Part of a small language model's weights.
Training: a variant of Adam for these matrices, 1200M tokens, 9156 steps.
MLP neurons of a small language model. Each row is named by its layer, matrix (up: input weights; down: output weights) and neuron, and shows model dimensions 256-511. Each number is 500 + 25 x the weight over its row's rms, rounded and kept within 0 to 999. Numbers have three digits each.
After each neuron's rows is what it responds to, as a language model described it from the Wikipedia text at the highest values.

L7.up3073:479557508494522519498493506496503486489527468457474506429467528571534544525514538486510516538482452473486501447455451542536508508515513522513517504510501503483463477549479498478510553480560518520456523505497520515484535523486516527481505462519539566544431499542509517481478505502462495511528464483473503489508505505496512501512481501476490547482495529525492477479489495498492515528494521478509520490515481546532500502543475469507490467527532481460543499500503463486465429501493531494525513541516514506526472463506504539494489471484465548463482465508486490528537464442515475525507551475481492457488490528505485510526504497473507495482487537533539505522495492501547528519486486469507517482462492530511476490539511480491533497493488504502491516508478464484536510540517505
L7.down3073:460515521500490527500511497447491456506539507549479445472488527519554522485483505502501488490514535489487495453504487475492566505509469462486498538471518456533526494533498514486515532487477521512513527520481525544506498516487497494517514554490508488482524527515510503505484517463489478481475471516509442490480499521490451518519508455451508471499494512566519483500520490473512485479542547547546498567496483493484489492474487499532539509504489499522513474506523498468535512489495519460473498506545559507492526524498505542548505479566528517488526504513512498544421497500512476480529515532495516475476549522482508488495487535486487471463496466483498492499435506523538505486503483536485474533487519473520486502531494490505475502497501460536487519498541478481526499475507527
Subject pronouns, word-start fragments. Subject pronouns starting a clause before a verb (he, they, she, it), plus single-letter word-initial pieces like F, I, g in Federal, gov, handgun.

L9.up2919:528470488485469534481490478532524511486510495437504464489522494511499514532498460546443558509491446528447515494536434528473506485566514511470549496529511476505501486488477506516502488524485517506477486517510469524507489475519509514466526494519527519499469494489498512487562521503505468512472514472511501507498488490451498517538482454479508524480544495526528534478496499553488532508504497554496532556452506514485528493488526472499500517491536508474470506532488492500502503539528469516527534506516527488522541504483447501482496489531471507518505510518459495454512502514470507525532540522475502559532479561499458473458506450469519458540529530487491504469496544506442468486483494496505477494469458471494443453486470525482540493465491503514465478487533511540498514521498480
L9.down2919:503492500489478467508537498511469539476522474472494492521489503516452454496529520543514503563467564494493535505524521519493527545529489529464507515514487483503491511510529534518470499506523517545542495545464520444465486542487480477500537495484524540471541500533514463493521560472508494503498510508499468508493448552512446486521481477502518470505517499505492506535490459530509477514493488558519459484488492503465515515471470504521533540464524500513499490537513513513506531507465503477494534482486492452520477479482516477475538492482465541515518539487530515498510480512476498534451521510461554488500523512481501493470483519488484510483484482523472520512515548508489497548510462532497489491528503529473516487504437518533485502526505516484527455502490459542482468510468487
Of in state titles. The word of inside titles of rulers and states, like King of Hungary, Kingdom of Prussia, Duke of Parma; also mid-word pieces of foreign names (Ew-art, Xin-wen) and country names like United States.

L7.up3549:501466488479487506491526494522496510496483458474456461453508521542477493448504538516512503484514504461487483531527499515490534508511464499484494484499502460475491466446494503500517517499495491515485521488507501514503471477532498516512522469507473515488500488532497472476534532486554488480505474502508498452485492513475507491524485491480531503484478503506469490488519482503488479544495498480533469505504478488507512477520507483498487527519471520459537505525525457529456440527491507539487516483456513496473509530493503501498477500491539496461478469505480550527502502440515508535490510484486498499524478482473507518505451490485502516483533521531460508504502514481514489468480480528460538527497516507528479462476496485545497526528526464490502461483475501528447514486500500
L7.down3549:518506497540497479545529452484505498488503478515528438533494482528491497484543470514475503538509547511490515512487504486483470512485566524483494448538468520479510443513525513509491549527472518535504485494494483515496509500509499519519498528554480523529495502486513543484500488463553478525509477515527507503532531493510486503481527521458494484529495524525511501522535517520559498513531515467502518493487525539476469484456494514529536520484494485481504499553531512465517555494512501530536522474525481513482483461541479507428492505503488524462499517448498449529509472541443493521477507475516471462489521461489509459544504511510541479544482536491488507488505501505465532496563496516527488493562498532496493481488481477520495529448528505488507500542498504459470514478494486
Word-piece after short prefix. Second fragment of a word split after a short start like H, st, he, c or Zh, e.g. H-ew-gill, st-aying, c-ou-pled; also decimals in tables.

L8.up793:469502506479514523497463511492495510455495485504466523494515519513467525537525561545445547471471514465486523485519526516464485448496478498504527531493506530503475519481474496486485511458515511480487499518551533456514528528496486456510504478486529529495520448521471516433512473481508496530501467505485560525497490494462489495480449448468546556454492481496534499524493514493516485512500492473545553535530504497502472492472447522452516462541499507526497491477521479473475518463475486530512505498536530510475514551530531490538491508525495527491462498486484466492470471507515481499531500516504502450487511533501517540545458523513516463502474510494494478509497500505507494528551502506502497470484499488484485441522531515504493465466486520484519511522481551497512549489539468
L8.down793:466543558527487511495477520498551482513479477498492492499473501507516484486529510497494494529472455498468494533490511504542491460517473488469478506497485478477525511492513482533484551493504539506508497479480536505469488532510520471500507511512467516532551527472491537477482497510488507502493456491501489459466524461500511478466514516523501480512501483485503497462533474509526504515494483494467509490479522525534546471500463534526457515519523522444554512531476512482538507495513539533525491449495504527521508484523492500467516501552491527593477488508547517526522503491470516473518505491488495471520539517437505471547503489481487542515490470507538488484550528517516471456488518480500482515509533473536506514470536477490433513459447497487470510525474500481474518484517474
Word continuations, table separators. Mid-word pieces after an opening fragment, such as osing, st, elled; out in rating phrases like 3.5 out of 5; and pipes after numbers in stats tables.

L7.up32:523513498494539525491526486485512448487506478500515544509482462508485471486507490504530491554539469492527500475490460542529521499534507487495505517503531495483488498557482501480496514479498544502483523517537501474506504516517533465499493504543480521497504536462505503528488514492490493529497497539462484492549475500466477500475482502503467502540481506513475538462478506487463491522491514465458495498487516530483538487498478474507525517509444511503430474526520492473508503481470500485532484469480493469534468489528543513521478518561483469500490535490549477562514501536469483517500523444504506484470480497459478459484527478519495471477523521543467514494509533434493509527512494483518535542517489471511482514574529529475463511458493492450509486512483493468492493507530492
L7.down32:512488495458514482506496472519485488481506526511512481498519510499518483489481557460492497515490489483533490498533497505484563480564509550546467469538485509481535487487514475515479505495475493533507513501489421490479519510516496518496484510461473545476548485473502484434519489525499527541506503559524527505520460512466525493467500513509538499537523561522510496506530489492484520472489537452508500496508503497505561507518479531499509478499473523479469492476496518448456497515534506517570475530506538543488499528529517508510478509478506483459497498564503518506499470558483578514509493537500486498464480517568554542512492514532490552542507450532496481484466493480515607513494481491488467473486497520485530464473490503503547512480524491525589521450482457484489465494494479
Line breaks in structure. Newline tokens ending a list item, section heading (==See also==), or paragraph, just before the next "- " bullet or new block.

L8.up2020:513536496497490503490509453519488490506528539523461516438526506477481493540496486524481462526485486476503535468502533568511476425452507494482463510527498487554469480504492496489512480508517480507473511510481507518495469506534507496508451480520523477466498496499502514476504482479503498523511485475505502525517553503496503485494487480517476471542539478454489502464527462495524527487533512509489504487472509518547513508496516506469496481497461519490477504505549507484482489495496516520548513477519510521464496502480507539519537510486493518446539522522498458495493500427557486494479506467426479524498513515461488474496541459497504496531481433552493488496560526459487506507461519480477466498511514552542510520483476496506511536507497513494447492541552494482502495493499491
L8.down2020:514557471489507495506525544515535483491518489542514549494490511492510462499502480490495512501476523533486504509494480491474562537499506492508498507485451538514513458503498503472485500501490499505487470461461506505477454508488512542463542500488496512524457492515475470473478521506514501502489477479446531502515507503499559508483502471486507532496471523531522514539501470543500490498528517508519473521512492532442524466494505492486451529460493490547479480570491490495561521484493493510452478485481515552493469514495477535538507487511508430492491471529499464533506530550454521536501466490536491486515498494503453519500529488530509501467507519492505462496545481493466492490516489516523485488488469502483507496510469474482547501515549524508508512541489526477508479487522482
Mid-surname subword pieces. Second word-piece tokens inside surnames after a first name, often in sports tables and cast lists, such as E-w-ing, B-az-elak, Mon-to-ya.

L9.up2757:476532511466557513489466490502492488441486451528491481479491488555472527507497508489466529521494537481514481477537533516485500489484469487522493470512512541510492479510512446477515521490463523508509530504521516519513465466532520517520473485484561516480488485478514490455478536487521511545488472537520521477476521497503500488502517486523561494522511469533509482476500489513477487463473500480503456487515486518516501503517462498531527507505484508504507487502444466489498463523521466491550506478531550517482535497503583501510487504487523510528494538538546461471527494489525487500513498473500489535465516577538490506484469462510470478506492507555516451497511528526527509559476483485496540513442493543510443495517530530513461520437472492523494486471481470520476490491516506
L9.down2757:557504503484480530509479534490480489497521542479477456492471538474545514469520560425481473531500457518479461478520522503497500519482531507525539464483528484502492477503546499493493512483502503441454553506506493485505439499496512527462505461445496489526482547510500503483479549506530508501511502474518522478485509519460518539514528452528519530492471549523512490495533475475528534494523500549514513473470557497546483472519449510504530486529502477567485487498503515534516506474515501511461493508515473487498521510506490467479490491502504526539464473475504516501474471511525526529469514448515462484488521471533483450519503473456500500527478548484496506518510471505460499506580528446496485527514482507474509517498490498494508534500460462528508474513506538535482519551486486
Coordinator after noun phrase. Fires on "and", "or" or a comma right after a noun phrase in a list or coordination, e.g. "skull, vertebral column, sternum", "base and middle", "one or two".

L8.up3161:468479495545491529478466518539528500520497504496489452523498481515501490477530518536474524464468509438516478502506522498501460471487479468481482501472532475469467514476514442502500456501529492489489542488489505535524507452451496488508539529491539524490490483526503473492505488509515464504515508549517508530519498477482495520497476488476473493517473466521522472479503505456499517528507518491470512539471540482499541484501488499506569467476542518507449523474523458542473485495536444485472501463530482489518500531482508483494500433480523495496481455541530503490508542519499480491539556445500550532515477524497481508523516467471484503482500535513502476526520541485493495475446473486517530538492490504535527495507478511476486455467498481485510490544483510515531489481495513
L8.down3161:488508465495518510492506516482508496507507508472470527481507503486499479499547494545525531470480488457488473492498496511474489526496494521516473551502498499491502498538456492518511501538484489489493581536488523521507564513502500496490500544517476552444517538481513494495523543475512499532467486535535555483507514468486537509505472517552475504477504534515532499499493516508557494502493448516455519504466464538497472496490479522489521502486516557485488514473476493526466510473490462451508494511497509478477515510472535477505489478520483511496513517498485507513493519483470492462506456553505545540511486578497530477522485480516473503542539504501482503461504512498508522499476538506480436486501466494509531542464509469499517506504497534525540512511502519483467530485500488
Mid-word fragment pieces. Second or inner pieces of words split into fragments, like M-ake, Mag-age-e, or-ange, cond-olences, plus " de" in names and table cell pipes.

L7.up708:451469487531509494483496443450490513498502508520522497528495522507520517510517518522479463496526543516533533520479484484538516447494503533494507524517502496546547495504480489471505502515504501472514444498499502505511505499507507496524490521546489540491481503526502546483490466469489493462513512491462507506467507471505476495488477502465493565483508470532528482471514510502509486491489523531481510479453471486483510517461473420482486525513516475512510465516529497511507494535532451512467497518520497500498504491488483505548488525539506590482486525459478488504493509486487514520463474503492521517500492479502494516498483463504543525563511525514478530523515503534500529499519535525531550479492487512512466481524473520485517497463495475503514468507524520508509510541479433
L7.down708:555492496527486532551524491474493505418484497480490531495507489497488496515478503450481492505470533514526508488490502541461508448486469502469505516470512504478579523552526529517509464516512529471534459514481540529479508536531485510478499503450467507511495512516557473493504495480495458514464517523530521484493504475499469473481477509485504534531505489509481538494503526509463514534497463552499492542475510506477473516539508535529514512503461504512468505505515514500532505493494508502545502478468526495536482503490468541492524495496496541493497517487494482460531498525526458501518512478492492547488536512560483545494519506512509477503497534540467533510521469479500536477508465490515486497483476498458473495503476500504499491479460461511503485502486484470515473535520493
Speech and reporting verbs. Reporting verbs right after a subject that introduce a that-clause, such as notes, recalled, claimed, cites, shows, explained, plus some line breaks before new sections.

L8.up2691:512498489506448515475501493470477499523457493516487465474506490480508514533493466473508503494515500521478508515475484485484521511511497503517481503461547490495521499474495461491503528468519506453527471511498516504476512524533492524518509484470529504478507495484525465488511519486512496455509512529479456476578510564493521526445482511510460517467468510495520511500477509545509509532489519520486578516488493537493490444481494499536553458531517476524445522473536483490497409534466556540512510500485478502523493513492478456470474543527512500495549502535553490520484458477485484481493476492519502516520487530478525503487505470490467514488521485506500521507489460508513510527482480506527499488470457509491482507535530491519571494477507499462544507490483516513504507507501479
L8.down2691:512522509517488505522536480518558459542517480483499461471489451475488515468460502490497450482499530506502524494529491530513546487459507490454552490510530502433478477521499532505482495520496497553523508520501476518514516522513485482523491502531501484487557516492449541509535483493501475505457534477515531512507515503508497508510457517518444481532511497533476487488466554477535524509528492503495461494486549481465550479457487465489517508511448491448505529477479538508492483475507495488551508500472497477527525521512474493480544510503459496497517524508523477485547514470469536500492504531537512477476504488544474513484453563489533503508465495479501464475485502461518502493529486501500538492469488518533544464461506500478524500526474462551447484479505497495476460517475508
Measurement units and paragraph breaks. Unit tokens right after numbers, such as m in 41.3 m or 15,000 m² and km², plus word-initial m pieces (men, memorandum) and paragraph-ending line breaks.

L9.up2784:507485516471512503473495487474493452525492490486506509517495521505518515435473515523492529541512494519478544541522511527513464498500519514516483514506461583481511506529470464473508507473532503527470483515502491497510460523523471541467469501498521479470485457516497501546495490484469497470472489471502478514524476490462505574498481503448477499459454512495525509453512489536497534494493487448480486513496480517503463513510477493508517529508436496484507484466492522474505497502515406525541506463475479519495520490482489509542497485505545559494521493493503483476489464489539525516509500474534488512494496490498480501506475513469524538509544551527465551537505490505505481488505502513480525531527486484483444525482489507487470462475476469487542433486503448493514534533537481
L9.down2784:583486494479468467503504513466468515514539517465482501529541516503473526525553485499473486505504485521482504545512486463466514465501510497512490499490525474465531477498529498499469462463462534491541527513508422511524509513535491514504501538511507500543484485525495474468485537505503533511511496526519507506503530499499489491511504507490503517499499492489514519488528520507467489491505496478469545439494500506453503520486521517530491485507515494512506487522512522515499480475530517519485499462505501476559514491486539466468482506492495499494529531512517441503495510511516460500498485462503491485524494452595476500497478482508504505514483488554524540496529488529478521490545464517493487511524482524470486505501493526480523509531499530467497495504505535504487537500502516
Relational link before object. Prepositions or verb endings that finish a relational predicate just before its object noun phrase, e.g. due to, led to, resulted in, depicts, stem from.

L7.up1878:499549490478497513477479503487497454470465525470510533460477537470457471480492480499469500480437496487525465525488460497487516496528491504558525505479489512513515552490490497516522531474501496473461525523472499485521531504503516487481489473537482490486513478529507487503526493508541509464512503472471480517472466507481485487483489486486480546544512487492506489548473512545513507476484460488502549499487455507463521508516454484510495520479505500470503481536503499506488487515483466500470516541502497468498514480516512492489460526512553475455500505501478485479494506499535472488485506531503513496512467501474486466497511535528516528577539503494487535489491501507532533510520455522546527521468467507527464495490525470504480518503444501540484506535492479489513502518487488
L7.down1878:491490492548510542484474502496526509469505515444527543496491499524499456502522497504487494485516492478532480536494421491512522543447515488510541508520486500488554503524524553524514537487524550448487482479526471467532574492524529494494510474472494480490545507503467494503530536483520522522473505528485526533471501473500503471449527537471482503506523510526499469535484500483541500490499461506517500504519504465490483513549477521473435492512549495524516446454514502544441518506480466477526514493532500505475524494517506451509511482508488473515486512556488454482525499512511539472512527504526523454489492487477433496512503511504521530439527497496484539483485512523525511516497531508506510498501516525469475475454490492491512534472509482467477486481491495514492531529471491
East Asian name syllables. Word-piece syllables, often the vowel part after an initial consonant, in romanized Chinese, Korean or Japanese names (Ch-oi, W-ong, Se-o), often in cast lists; weaker on other broken-up words (T-yp-ology, Z-ee).

L8.up3344:501528512507542489525485473507500469502470534499458467534514476485490475506466513538478501503523505539461534510520462506527480513504462530513475539479503493525511487464489468520493481505458515474522524493488495490484492489492535495460515558509497531522476493579459535502465498482511502485516473519423486481479527514553495509496466518488457508470537480492532478494484520477522458525496465463486495508492517545540486504520519479547569496485496491480503529513556505453493489512466509504491507533546514521490541496515511533489492480486492487476484516497488494500468573467524454514517484469483512509516446541470503517488475512556485499494511493482457488518515528452493535515472456562509502547458474493471547504525490488462526487512482510519509483521498487513541510465472466
L8.down3344:541471480453510489513529560474497545503485468510438496553495494509508491480545462501478584504542525444487498528469502490481476515543495518530559475509538524456504495493466527502504519437462516488474519495487539495494521529478509546478516461486521481505487525509545530542524471527506507537483511515514514504533502507502497499501491516457479538506486470491510518495505474474475449516449524517445487451531507505505515546553537514475545508504549502491518530480520487492523501506499465419509491517446525520523448494520479475508525496514469528499495521500524452514495497467455491500457477556519500464456470519502473501493520475517518492492490483527515477459500485495459474538511512493495532512519501499526548503524541514516551498501510506532540535478508508506518507456498449
Word-start fragments and pronouns. Short tokens that begin or continue a longer word, usually names (She-ep, Cal-athes, Horv-á-th), plus pronouns he/she after "that" or "all".

L7.up3451:492471499512488504494462482508511499496526489505469530512528495500503542482521524515520549474501514451513505521523492489546508477490551467507445524468494483450500528525492471445483532503453537490484510482539486521466471503522512511481482529466498500510507520481497474481449512511475478445488518480515492476499514497507485531484500503509487496491493539488488494520516541515484502544491488504510499507462443474511514501475451495496513469522465496520548526491480437480472462488512510484525488523500492537483486475541486492483497507517469514538528520464553471504465493502527454514513478484515504505488429495490488522543491486523472543460507520497499478505545522512525525525463510447528518553506506491514450505474468434468478455474487477498450495553442493492479518474520494
L7.down3451:512502541524535498479470521497516495503474471498521497504483521502497474481515499486487457545447510541542491486484508501460515530459469473489514479466505475528531489474485473501504512553488486502462501485507425474519458491439487497497477486496514503473460554502487503510483486475481493514509477505494481474528487504471524507524496450474499495479495527515534492528518506507520474486520510510528518474450505550502493514467486509500507488487524511517443485516516501528491502508479508535499485473461534439515529516526486485522463509513479491501472487519466490519524493477476525517477493511540527501524557500626566505525484536488528473495508503481502496522434508504523574527537496497477535454491495514474536493492522499509504520525520518509493473507486494498564484503519507
Comma ending list items. Commas fused to the last word piece of an item in a list, especially the penultimate item before "and", e.g. (1987), gardens, Naxos,.

L8.up1139:516496498525482515513447488512517503506490464470456513529488553482483487488500477467502473515516532491516459513541497472510478493469515517518492505500503490485528503472487498492530456491585531510547468496454478526491448498460503454495510527480488505488457503515510527464512488521472478496515476468494472492483524520527488483482496515456508477504516461538508516539492503479493538499493494509499516488464482483517479502488477446493481453501501478521446513500535482481509524532497466529491510481518468504525512444474499528499539503476503528475527533432505442492502494494502543496504479525509495500466514503501475491528482482497531515503484503540501519541486488497532541546510505529535527520520484499503486462484515532514525508491467483511505494504503503509507504490482460
L8.down1139:551539454452523469499514510484500485509521526510582465464502531522482533451528497516466513498503509541506493494508521479453503465474530513476516503514514471486511512513538560557470558461454486506506495497522462511524478495536483489500509518519476510497497530524507437505500524495537550495478520474515450482459494499487501533485520515486478514489452502475518506485554528510504509464495473483471514463478541488509497501515500524518484452495511522484501447516511505480467503498504495501502501534529477502505487483498512489508499519517511502473492500513493497543460515516504473477516525474509496491513535515542500509480504487478492519519542528468469557479489506519494448456479469497492504539492467506477504480509487484490479465540518495474500499463503513471554538520527520
Reporting/content-introducing words. Words that introduce what a source says or shows, such as reporting verbs and linking prepositions: shows, mentions, suggests, claimed, account of, defined as.

L7.up828:469516488488501470513499447505494463495483500449505510534520469535489490493460512523524525517508483478509489484481474442499509522504474543489486521513531509491478490464537493483481413477487519490502485502486486514548469525491499493487512491506494499518497478477531538487522454511527479528510452524472507465525496521497512496503495511486528518527500538488560529511508519522472523491532473504467549537503488522537505534481489485475568505466496470479500556469514446471485510488478520534498469489511509475509484498505477460482470474484464470450534463537527509483493511488508485520496486548518520573454478521504570527468475492508445483489474476482469512474544497487470492517510497561564510488485500473507516521515524515448532515482484501499524466527497522519514498522532533
L7.down828:547481461495497493488487503505465492542476512485500493447480535508526508518558509518481500471535519500505477509516510476535486479469525471504555536506496515453518512501440510486480498522541524495436540488516529495480529523543558546456483507491517490520520495514433497499516447496470452499539526510484523516514499520455450502494476508496498491511483452509523512493512502538515501543497497512505512424495498507503495459526490517518516442492482477533527513491512535518446486441499482484498501517497478504507526538480516526463481515485494501491493523504492537549518525506517510512495436505502443519497512479469455474476542537453472466525481510504499509490479487492495503493482487495473473496489477435528502512520539486475479481527532489552496519530506473514511511481473555
Word piece after capital letter. Second piece of a word split after its capital first letter, often in titles and names: M-ake, M-ade(ira), G-iving, NP-R, BB-B.

L9.up2089:486539485488467491503481529505508475471461493467461507474517505506491499477504485544538526500523464502500475477490499531534476474490534508495539505492481487507457516497463506501513491483524485483494485484527559481526536518503513516467506478547480443507485526539481501541517455507484467500480465499501479521523499534509499507473498468458529531468479489511501516479495512499512468495513498528511473474468497532467478501519520517500497497511516451465497450495486504495484470543525502480491489493523533480496488466561542482536463470494492510503529483490522483539525487422548463535480510514468514496507521529441530440486528514515521474540485464537487474511503517503517513537556462524473540534479492519500476483488523479534518472494482479532529512474462492523532479483505524
L9.down2089:493510532459474524547521465475546553514581483508535445562515504482496493555516500501519508496496470477515473500526507489470502553503505469462473503485505515511483503541499556491437545521540486528484436497469459491499494463534501491522493540504477492496482510514494512485478520489479500473507509506455520509493487483539481497483500597518486460488497465460505513478536520534486496504506520480491483456487501499496518496510511480509451509495520518461494465495500469472516493504487499452501530449523498475485500477495497524510512502504501520467556493534561524456529533482488517508509528517524522484522510466518523524470488505481517511480521525509496499472540508458501465490510483514498477505512496551465486485494492517502511511451533522476531501540479469480496519539492466
Pronoun after relative word. Subject pronouns he, she, they opening a relative clause after which, where or whom ("which he considers"); also mid-word fragments of names (Mc-D-aniel, Mem-ph-is).

L9.up287:525530482503524501496498489476502458496514501515504494481542494506474509514515505541516503531542519486492513487522518518524504476544498516500506506452511570487511504504505494519486442488539489513446472496471512478499522523471497497501497511542491525505537491513518547530492501484494512525483507508516479535534500495522487457545473515490496496535504493514471511463461464496545487537491506468490510525481503498475503553511510477456478494478496540480525512531507545494519444516489509494497462517487540487520518509481513503502506495458530518534476507474505519497488537504500487490480460480506503475521502512438463538540487467491563518511481512509492506541540519455479469539479515514488512485504506519551502447523508508480477451538457507480515486483499539467500502469487451
L9.down287:505510501539478535496464469518486479544503549513462483542490557521523491507477520483514452507507516484556486550491467529537531470476464515532507516461486537498545494463514513464505516525494505522496459474551511495544505519522529526483532499468514486514511492527485499491501483468520522504512503493525541485455487458520527460501516506513530483537522497485487534516506514487501525492504471523483498508518522477549522548462520501510488530479510513472504459456462465537455507497506480488518457476519447455489516523519491491493500540470506519477467480521483495491504463505468509507475502462490497470517509523519491519536504515530504510501520551455510509490522481517562498495474501540533515479482496466458487528531495509479493499515503529521518498515495460495520500503501468
Post-verb prepositions. Prepositions right after a verb or noun, linking it to its source or location, such as described in, featured on, celebrated with; also word-piece continuations of split verbs like ret-rieve, pos-its.

L8.up2309:506502513508494500514517467507482475522503484480507516536464531514517504469528499513513511511533516433525458522481537456484462496518490498499489489477497506505484496492511486476533533509549491526470487506544491505484469512518510515469478495502500532511509468515466527504487550515516497516526493534527555528536486476523552484473498489462526513492526508523459485509504499457474517510444490546515524513468497487541512500487501531503564527514454475514472508499494524510486500543497512465482516481502523548463508485457488491547446556487504480537558520509487507483475512508529503452496506491514527481500453556503510487527505500500467492492487526490513498479499473511486503509478472478517494507495479490502521511502455506531488462454481443534464470491479508447478495526514488
L8.down2309:550489483498507426525493476500507515476513532493502501459494504514487487518512520509497508487471513498502487486546490494512431525511532515515543492534521484544463532475492486501497509515503481435507518492490560502471476467475504462501509465480533470467503483484509519472487508527495528502502496507476504524496503498486520481514492483547477494491524509463455493506519478521476508491510537496485526484540491512540479557505499512512509486514495497512514466504542511485506471503460479484538509510484533490516501528512511523466463463497497496501470463514492588509509487489534511497517546522477531495534494498427520507480464466529519525514504495481483516521468481552533442475477508460516474451478516491485517481522474477476483533516503542492532492512497522466476483479435527
List coordinators and separators. Commas, "and", "or", and semicolons joining items in a list or pair of parallel nouns, e.g. "Alpha and Beta", "Brazil,", "Sun, Moon, and".

L8.up3331:487484441497504482470514489476532483519496502540506521471508484507494493470539523521488498462486509525496521520503501506537526456524461453489520513521500536491489523510532490481540474519504493516509551519493526504534489511476480472522509494549513480454533481513479499450548526471548503453499503446458512520453479500507490458553445510506496517507559494529518518515515498545510479486529483504482498523458494509462471496478474472496512507505472510505522507508548501507480507524496444502500488520521525520505492479530470529467466526506562485527480509502526480510489523493485450518499468524539502480523451473479490516462498470517491577536509471481498528464500506504500488528507499509570490491471470509563483491506553470517428479493494500552458488543513495483508479509476487
L8.down3331:505442513482514531498486510480526489473498484503508518504484538535503484520493510543482465558504509530515541476473502508524549481490494452541482476450499484462497524544511519485454533495478535504514462530489486504514530484471505486483493485505471503494517516482479478463480527511540493531502498495516510506521497531497564495489483518500473473521531495555493496573505462489509523522451513481490541529494519500495467522501514514538456489529473482505475504508519490539486497490497480516485497462518496446486534531487471494501489509541492485539468537536497493537532497485448498517482520529511505463514532507502484508492496487482505496475527543474503532497512500476508491497513460474439468501492578512479534473471539507510459508507501478513495467489462499488464488480479519
Syllables inside personal names. Early word pieces of people's names, mostly Chinese and other Asian names in cast lists, results tables and biographies, such as Chow Kam-kong, Ng Hoi-ti, Lien Chan.

L7.up3613:496497526443561516488508500479484496483471535508526478538500518512474501537467478513518525516517518498490473496443509497523521488488504514500541489516487508483489527485452482487512509505533532496469482477516506499521486549506480501515485493474509524470479502523481486487495498439481502477541499502475477496527512478502526490517518551526482537491484491458499524502490488477496546528506467470480563554475516483526463560515475480503493487531505476440491515457531470508468451496485471513453519470509485453517506462506455488525500518501549513512472509504503474521519497519485468531485487488501507481442501492486480512517467513475492497485529466497487484492520529487504499532501502484467489515503522506535509435485487510501528497472498475469501515518482517480470546503543515
L7.down3613:491453503486481510489478550494505508532525493527535505483502537541522511556505481513513492524548531559485553524536516535472491501512527457483522498508499522508479468481489512485453454463484551501466507477491505543521533513474505502454532477460520475520505490459446507475522471473491473493488495504458489496500453519514489492482482508459507479485526487497499492497524481546524455468442495471492514519507519514487541527479491524507471499490539501532511483473468539477505486504464472473514492536531497547531480514526471481542498498489515479492489494476506488505507526504477520551513478531514507521478464542514485486506495555550507496524531476530493495485474491551495438511501474502469494517479493493489498456497530521430508498516539505524517467514523482490470474540501477
Verb-ending word pieces. Final word pieces closing a verb split across tokens, usually before its object, such as put-s, deliver-s, broad-ening, stabil-ize.